Weights of a small transformer language model: LayerNorm before each block.
MLP neurons of a small language model. Each row is named by its layer, matrix (gate and up: input weights) and neuron, and shows model dimensions 64-159. Each number is 128 + 24 x the weight over its row's rms, rounded and kept within 0 to 255. Numbers have three digits each. A neuron's up and down rows have the sign that makes its largest values positive.
After each neuron's rows, "fires on" lists the tokens most often at its 100 highest values on Wikipedia text that the model never trained on. A number after a token or word is its count.

L5.gate94:076112111137144143147127141088137186102118123133154108076119139119126126094117136108145127135130139129125103115115188152116125120101157143147138130117135171150190114190105148117132151152132139147139140109127164093140130146093103136118097159107130153121107112148109129117098154134118085134
L5.up94:147095137161136139082137126123098101103174151157175131119138106131158153093155112154119144152173164115177069125140129126143106129118091116126123145096141142144126101164142142106133126138109111141141124180120129109096163121111110121114117110135177174120124116170138086135165099118113168112
fires on: "y" 22, "ra" 16, " m" 13, "th" 6

L5.gate1117:167118159109110132169130117123141121167100099153115123102113092138114142173145135143096157144156135130116172117133084114118146091131133126122124158134111129134135121105151106117143132099146148150086170118069113108133175131129101111081111104155145156125146101076125148134120125168123124136
L5.up1117:107188158131121124114106132184140121131107114151087128150102165095114143123106139117098099134138168142094156130122091145148089134137126128095131142143118127208112094115123160135105105180110147152123153114103080182110148184126181111096138100175108163161128093068141104116119100130144157109
fires on: "d" 20, "s" 11, "ad" 11, "ed" 9, "ud" 8, "und" 4

L5.gate667:174121120117148123124124147130110162159120168130104144128148133141116116118094183130127115166097120152125167116167128110129141148145090122147130152097126118144101174097132125126116134119135163120136160120120142071148142110125098120158107130086123180101133103188133135172092131137183119089
L5.up667:098125132136114135140128132135088205121102092158156141120121133150134101128120144107113128147122159116096082144113153161095100154102099098124143118150097162175119138098125137107094127125211171130152122117107130122127105114146089117101100116123134103104114133137169105173097123119104116144
fires on: "." 63

L5.gate723:129106177117136099138106138150120113136129099151138120161132119131161114100098152135155100141146135108129128114114137088130086133105123167141111165106169130159153116124132098159106145153119151144103069097082107141111083127132093142125136110096135119132100141108140157119108132162123151093
L5.up723:118107145139108130111156108106115123158140133120109122157149089106132154111086172126118088141122112115149163136131111144153113104106118141153147150064148141147138117151114101141152177137152092183132117154112110081159085077114117125111166149172133092161097103167138123103113119103152124149
fires on: "." 61, "s" 6, " " 4, " Netherlands" 4

L5.gate527:145153153119151131175153128127167108153107145146094150150123147106147118169140163160171143118141111115110062118124102104137170160170143099151146137138098156133082131116124127101108107174141116129115132176106134122126146104133115139130127155128114149113138132079083141150132138174082152138
L5.up527:137086121126151125140124138133094160124125124167141119115119127186045126125164139138095118111144118124119136137147161153158150134136115115177137141111081114112114102106116122087111094135146112132127141166109129112097127100160142153134100130106105145149149183084159147123148120140121130130
fires on: "s" 52, " requirement" 8, " law" 4

L5.gate1136:150132171141119078119106110143080135138079159146113130132120133142117149144110200096073132103145141119143101099132099135144157101113075156119130097092080106146119120095145103137122127129087113121090133122109110086126141176106118140116134155112103147111050123099089123171105161142115123083
L5.up1136:172141131137132113148117148121141139110130138138091134130144108187140164171121123092109101099142119111114125129122066142129129110109130072092118154100121140103168171119089068107155114126111103110137119140111124152147124128160152144132111117129102140130107164122082111167107163160130152076
fires on: "n" 17, "f" 15, "st" 12, "th" 10, "ch" 6, "v" 5

L5.gate770:101136116148126135129154141153093093143128146113118103182131124137171102140110129122143112181162135135146122151140112081132123141110101143151131131123119165134093120184132101171176125139099116105125129139127123104113122125146131130158131149113148106180112124139106089115116107130119116117
L5.up770:135122107136112150132109161142147136110170110109173104140129109125101151135155150107097128127132118115097172123092146158167144094156098158115167173126108093112135114111170167142133132129123095116133132097090127154165114155110151124152118068120087120134152157135122114152162106131088151091
fires on: " can" 22, " will" 15, " may" 12, " and" 11, " would" 8, " should" 5

L5.gate77:107151174134096153155100134165096166160094118157124135132066129083169105112107166146129072166136131160110152134117104114120091116145157110133149120128137162113126161106103156115116128141056154156089124131120105109126082111126098124141148139132136153132101158110144144162153113186135145109
L5.up77:128106150125130143119129076171122123110109122156158086131119128144136153205169156103117122159128136132086142147151098120110082095136169081115140107158101116080131149090107159122106129141078180121154153167163116099153128155091127095108107132146145140105164140131118103176210092129110126120
fires on: "s" 50, ":" 4, " be" 4

L5.gate1077:116141108138098158126137149126111092151161122070103142169147103127125126129108130113124088073148152080116151121125137115135145148120070119143104111125113143133139120065155151164117159162087141129120127129118142095144127153102166116162122090089145147117094137113105125131117131156110166170
L5.up1077:159167123087116163157110128116135120110164124173096118112136146099121081100148149125163078123162111132107125095103146132118138178185137127138155153131128141125086154141118112135125129096099143102094184166114171119124153115115113124112105173127165130119120113135080111165108114094113183121
fires on: " of" 36, "lo" 15, " are" 8, " women" 6, "ol" 4, "ki" 4

L5.gate1048:124140133127109111115146138153110183144139117143156167140124119179121134133082121120124143111114145168145089109114137103158070084108122146148130156146119147125141167146138137129106131068098108126141122063136177084104113102087136117166138108116116151127150109130119096154110166138083119129
L5.up1048:120158121152133121120134197116141124127115142161116134134121154146132150154087118169160130109098150121124134121140122166139113139134119109126161157084150116160114112107161146175144123119146140108134110165121094109112119112141084115109107132089090117098124133131153150134121141137156118107
fires on: "." 92

L5.gate708:102116151147165102117102084136110150135152180160142163146107104147178143144123157141125108126163124097121122103111166104116095128140101095110092133101146135139115137151128152125108141154150167169139142115128110155146146149152128128140111112171137139121158137092077123141110142136093167145
L5.up708:113137114134142167126108108127126146127095104112136165152164134145106137121107124111111099134097141125166097113154134140108133127126110104144134161073108097136122108126119105113117100150137151130128170122152117127158111134139139133076122104115146147150122143103114130082150151108130122122
fires on: " " 42, "\n" 21, "|" 12

L5.gate1149:113123125147114111099114139141111135118172115152129120119143137127148144123114122112075162141149171149103130122130140090157138128120123095129111104109138133091133137079157151100138159147080120142146149151132100140150096165160121179124110133097126143150144122106088102135107095114118101143
L5.up1149:182140127158120116158086097111158126109124150094111120144127117125122132153143127146157130133113098059145115177150096118114113104136143143148156111067102129130090150124128134157137102149130135141122122177155156138140094173154165082153128055130150097127127108104114137102120125178152156121
fires on: "\n" 36, "1" 19, " to" 13, "." 6

L5.gate707:103142138124110073136150141121124178126131123141098133146127156103134153132120106143121102076126120131143170133124135126131173160175149137126110122151108123117124140147128121126132144127120162144117142115143106118128137148107149156159110113111163135124116167088101126126126152114116135164
L5.up707:148149130135141071099119106117146119092116149148140104148122134105108155148151110139121176123157120118078174143108116088119132138121178157128129110175116143145109134169124168109116118138092116134111141157143147104134164129137179137142122103100102132116129165123136106135109112123111119154
fires on: "s" 46, " has" 9, "field" 5, " have" 4, "es" 4

L5.gate1290:145154162141135141076072081139147086138111146099102168080122121112109099095107157120098115143117119120129116114155129111139145096140106136134145143123139116140164162115130078155141137111175134144119119126109121135094161174103127083114151127126141132139101099112151152135179100086155140144
L5.up1290:113128100157151151158131128132107091103164146131138135102108110153115106128132150140101140155117119113083152112142160089104099120167136121141128142140135112094088174109116137150152154128119148153160122138118123134125153139152142093119081146175169147124147157085106157175109123088138117122
fires on: " con" 24, " was" 15, "ll" 7, "ran" 4, "b" 4

L5.gate1100:149105145124117126145112154150116106136142119149108108147159146145110111135109153116127178111113087139133078102119114087175132149120147124161117135102157163167099195125102122117141107139094125154165095149087124153109146133165108169142165121151147120106083149139120119150154133170128159141
L5.up1100:130163151153123178137144179134145118092148083130107111147126084075099129132082154117149148099131128164127150095128168147156128149179116166159152051146125091140147104131062147104172115078159109130143106122082118118137152104134110136174153125140122117127158141129140101145133178122105116124
fires on: " was" 38, " is" 19, " were" 6, " are" 4, " to" 4, " be" 4

L5.gate462:122124083129092085151146114166087123151128088116141115136115146125117136112113127124170144143114127128097179150157140090150175127127114116075129085129132166128116130097169125155144106108095146116123131107097128168137140131125116165140112103117155084126128117072121149084153127137107106094
L5.up462:131127120142154112084123157161147139141135169143115133066090118119122087111139140104154126113094112168114101120131123100121168130101141111157121127148134121114152120123106127105097106158173119152097154120098140126129105115108103120151116099152145121100121154133196119150131087092124118099
fires on: " is" 33, " was" 13, " " 11, " Preced" 6, " in" 5

L5.gate395:139132151125135104112116139119128123140095127138124141131135111112126108171118123101087140097116166139152099135147090089158093102146112158087113112149120113141114141157135097160142179130144149151105125108121104087155121173135116116145117121140085127159114114099107145115139147137139127086
L5.up395:136125119136096124124166077170169120114141120184117132118118154097109131137128142119109093152115139101149130137084147092097114144117125167094113110102122144099139148148119115123111136145107132109114106089165111111150136154165124130093096112115139112122134134142127138132134130106178136140
fires on: " that" 22, " which" 16, " if" 6, "ly" 5, " time" 4, " who" 4

L5.gate739:086114133138110139121137140109136144122142120113121143125147129179106099097125143135192118128126145130123139147097173142123134139132142160134144127075090146126113163110108101138156161136099127133133158112136112120127106183120109157165103124120076128133125117141136152108125142160083087133
L5.up739:145133090133170115143171123153117075092112139118149107142176160121163116146157116190113112116131098100131149150138128144159129089101144162166114136079127140071159105105142094106132157115110093128160105148135099107149154139102141153151146119187128108126188141145155129126123118099109131132
fires on: "0" 22, "s" 20, "ers" 10, ":" 5, "sses" 4

L5.gate72:136087114134127101151145121093094114126103124134139131126140123109162124142159102109093118135135108117143079130097131135129069097145132159150154208127138135153096117094176107087110131091143167120136122117081098141153138159148130129143095112089188104113092151110112123138143135125185114110
L5.up72:107155125095130143124094130112109158131137095111114122124148147144128154155101121080142122164136119124112207097105139122134146143139128121156159115096131095105124154075121147076113129139125151089149174178154172121082153132153123084105113117130105147178089133155149102169157114168132131162
fires on: "s" 32, "na" 8, "th" 7, " as" 5, "cher" 5, "t" 4

L5.gate1199:125143115109071115137135115171161118149109120145143139122109082121129128126140160150169153198100099165146098124150171139131109166142129109098148174111107132153137105189135146114142104110120134109122117119163137121133106146139118108088131147149127125134119140074133105111127129125137158130
L5.up1199:090085096150113085133150126194170129091160122110115118149144125149139137123113115123153116094125142152126130123110119145179075158131089144121119163114109158141135128105124125139122093165150142154120145110148137115097156163104148112098104124146118141118086135131127119146128159145116096139
fires on: "0" 17, "pe" 13, "te" 9, "ar" 6, "pi" 5, "in" 4

L5.gate525:148169120164106141124112112129130180150129134140061145098135167125208166123088144152111113096127112120095098104135136138090159147087129175122149121115183137159129143130126137135091115130170186138132163102107118136164138107144085140127159088141094125124119158152090138116076108105151126157
L5.up525:124141176125175134128096120085145155154127073151151160155140112127134123150119117089111117127107118152127133141078159111111104139147129121110137146142135160143128119084093133127140140139155141137114108184126146123146145097162095134099136150088160134124144150146146115154147108103138114098
fires on: "9" 45, "." 20, "5" 8, "W" 5, "/" 4

L5.gate439:118128150148116084101107138108132087133152085118119108122114164131125110147125111100137130164141118101115144107151138126152119179127109119174143134144163148107146165112153128139142117117092136184125123157160103162116108110138155160137092094157110127120131160148139098130122158122137145123
L5.up439:125137127092136158122117130123131125119128101128127121159121143092158125105150128155158137161160135097088130131141142142095122131136149137097144121181094154138130065079102096145132101167146141106145146107125125198118149124157137153117115142087107112163187128169127151116162138116148128096
fires on: "." 18, "3" 10, "9" 9, "4" 8, "2" 8, "/" 6

L5.gate460:140069132143090147122051113163101166132115150132147129125138102138141179122125116160168102173168100130147124132129116066111120116117128151165109123082160141136130133110160119124126128102148133162094152126148163112153099099152120146118175129149121140119140097103101131142119139120125101137
L5.up460:114141113115136161126106123121137125116098146151144089142147094111089127128117116123124152138143135117118128114147110137133106117111126107135115128108154154165144123144094145156126098141104154144111162147140138116139121172162139155129131097123181111104146148113151116143109114116158135088
fires on: "com" 15, "s" 14, "vi" 7, "e" 5, " =" 5, " In" 4

L5.gate374:138093136118111102105153133125156143115111128110142142167130138154145148166113109114161106128127071133104115135132136122160170145150090091128105134115151127132169150142111145161118119147137082114097135133111138173104097107100117166157174121125116169089154150124155104127196165183118150105
L5.up374:122135168106132126112165147123134169128140103136131126131159113159139085127114141113104134167147111129103133127106111125133093096152127123164097117142131103141148105131166154100178138122126135076124110141141128132145119125115141155075105167125145145116129157131165139121115163112119158125
fires on: " was" 23, "," 14, " located" 6, " is" 5, " home" 4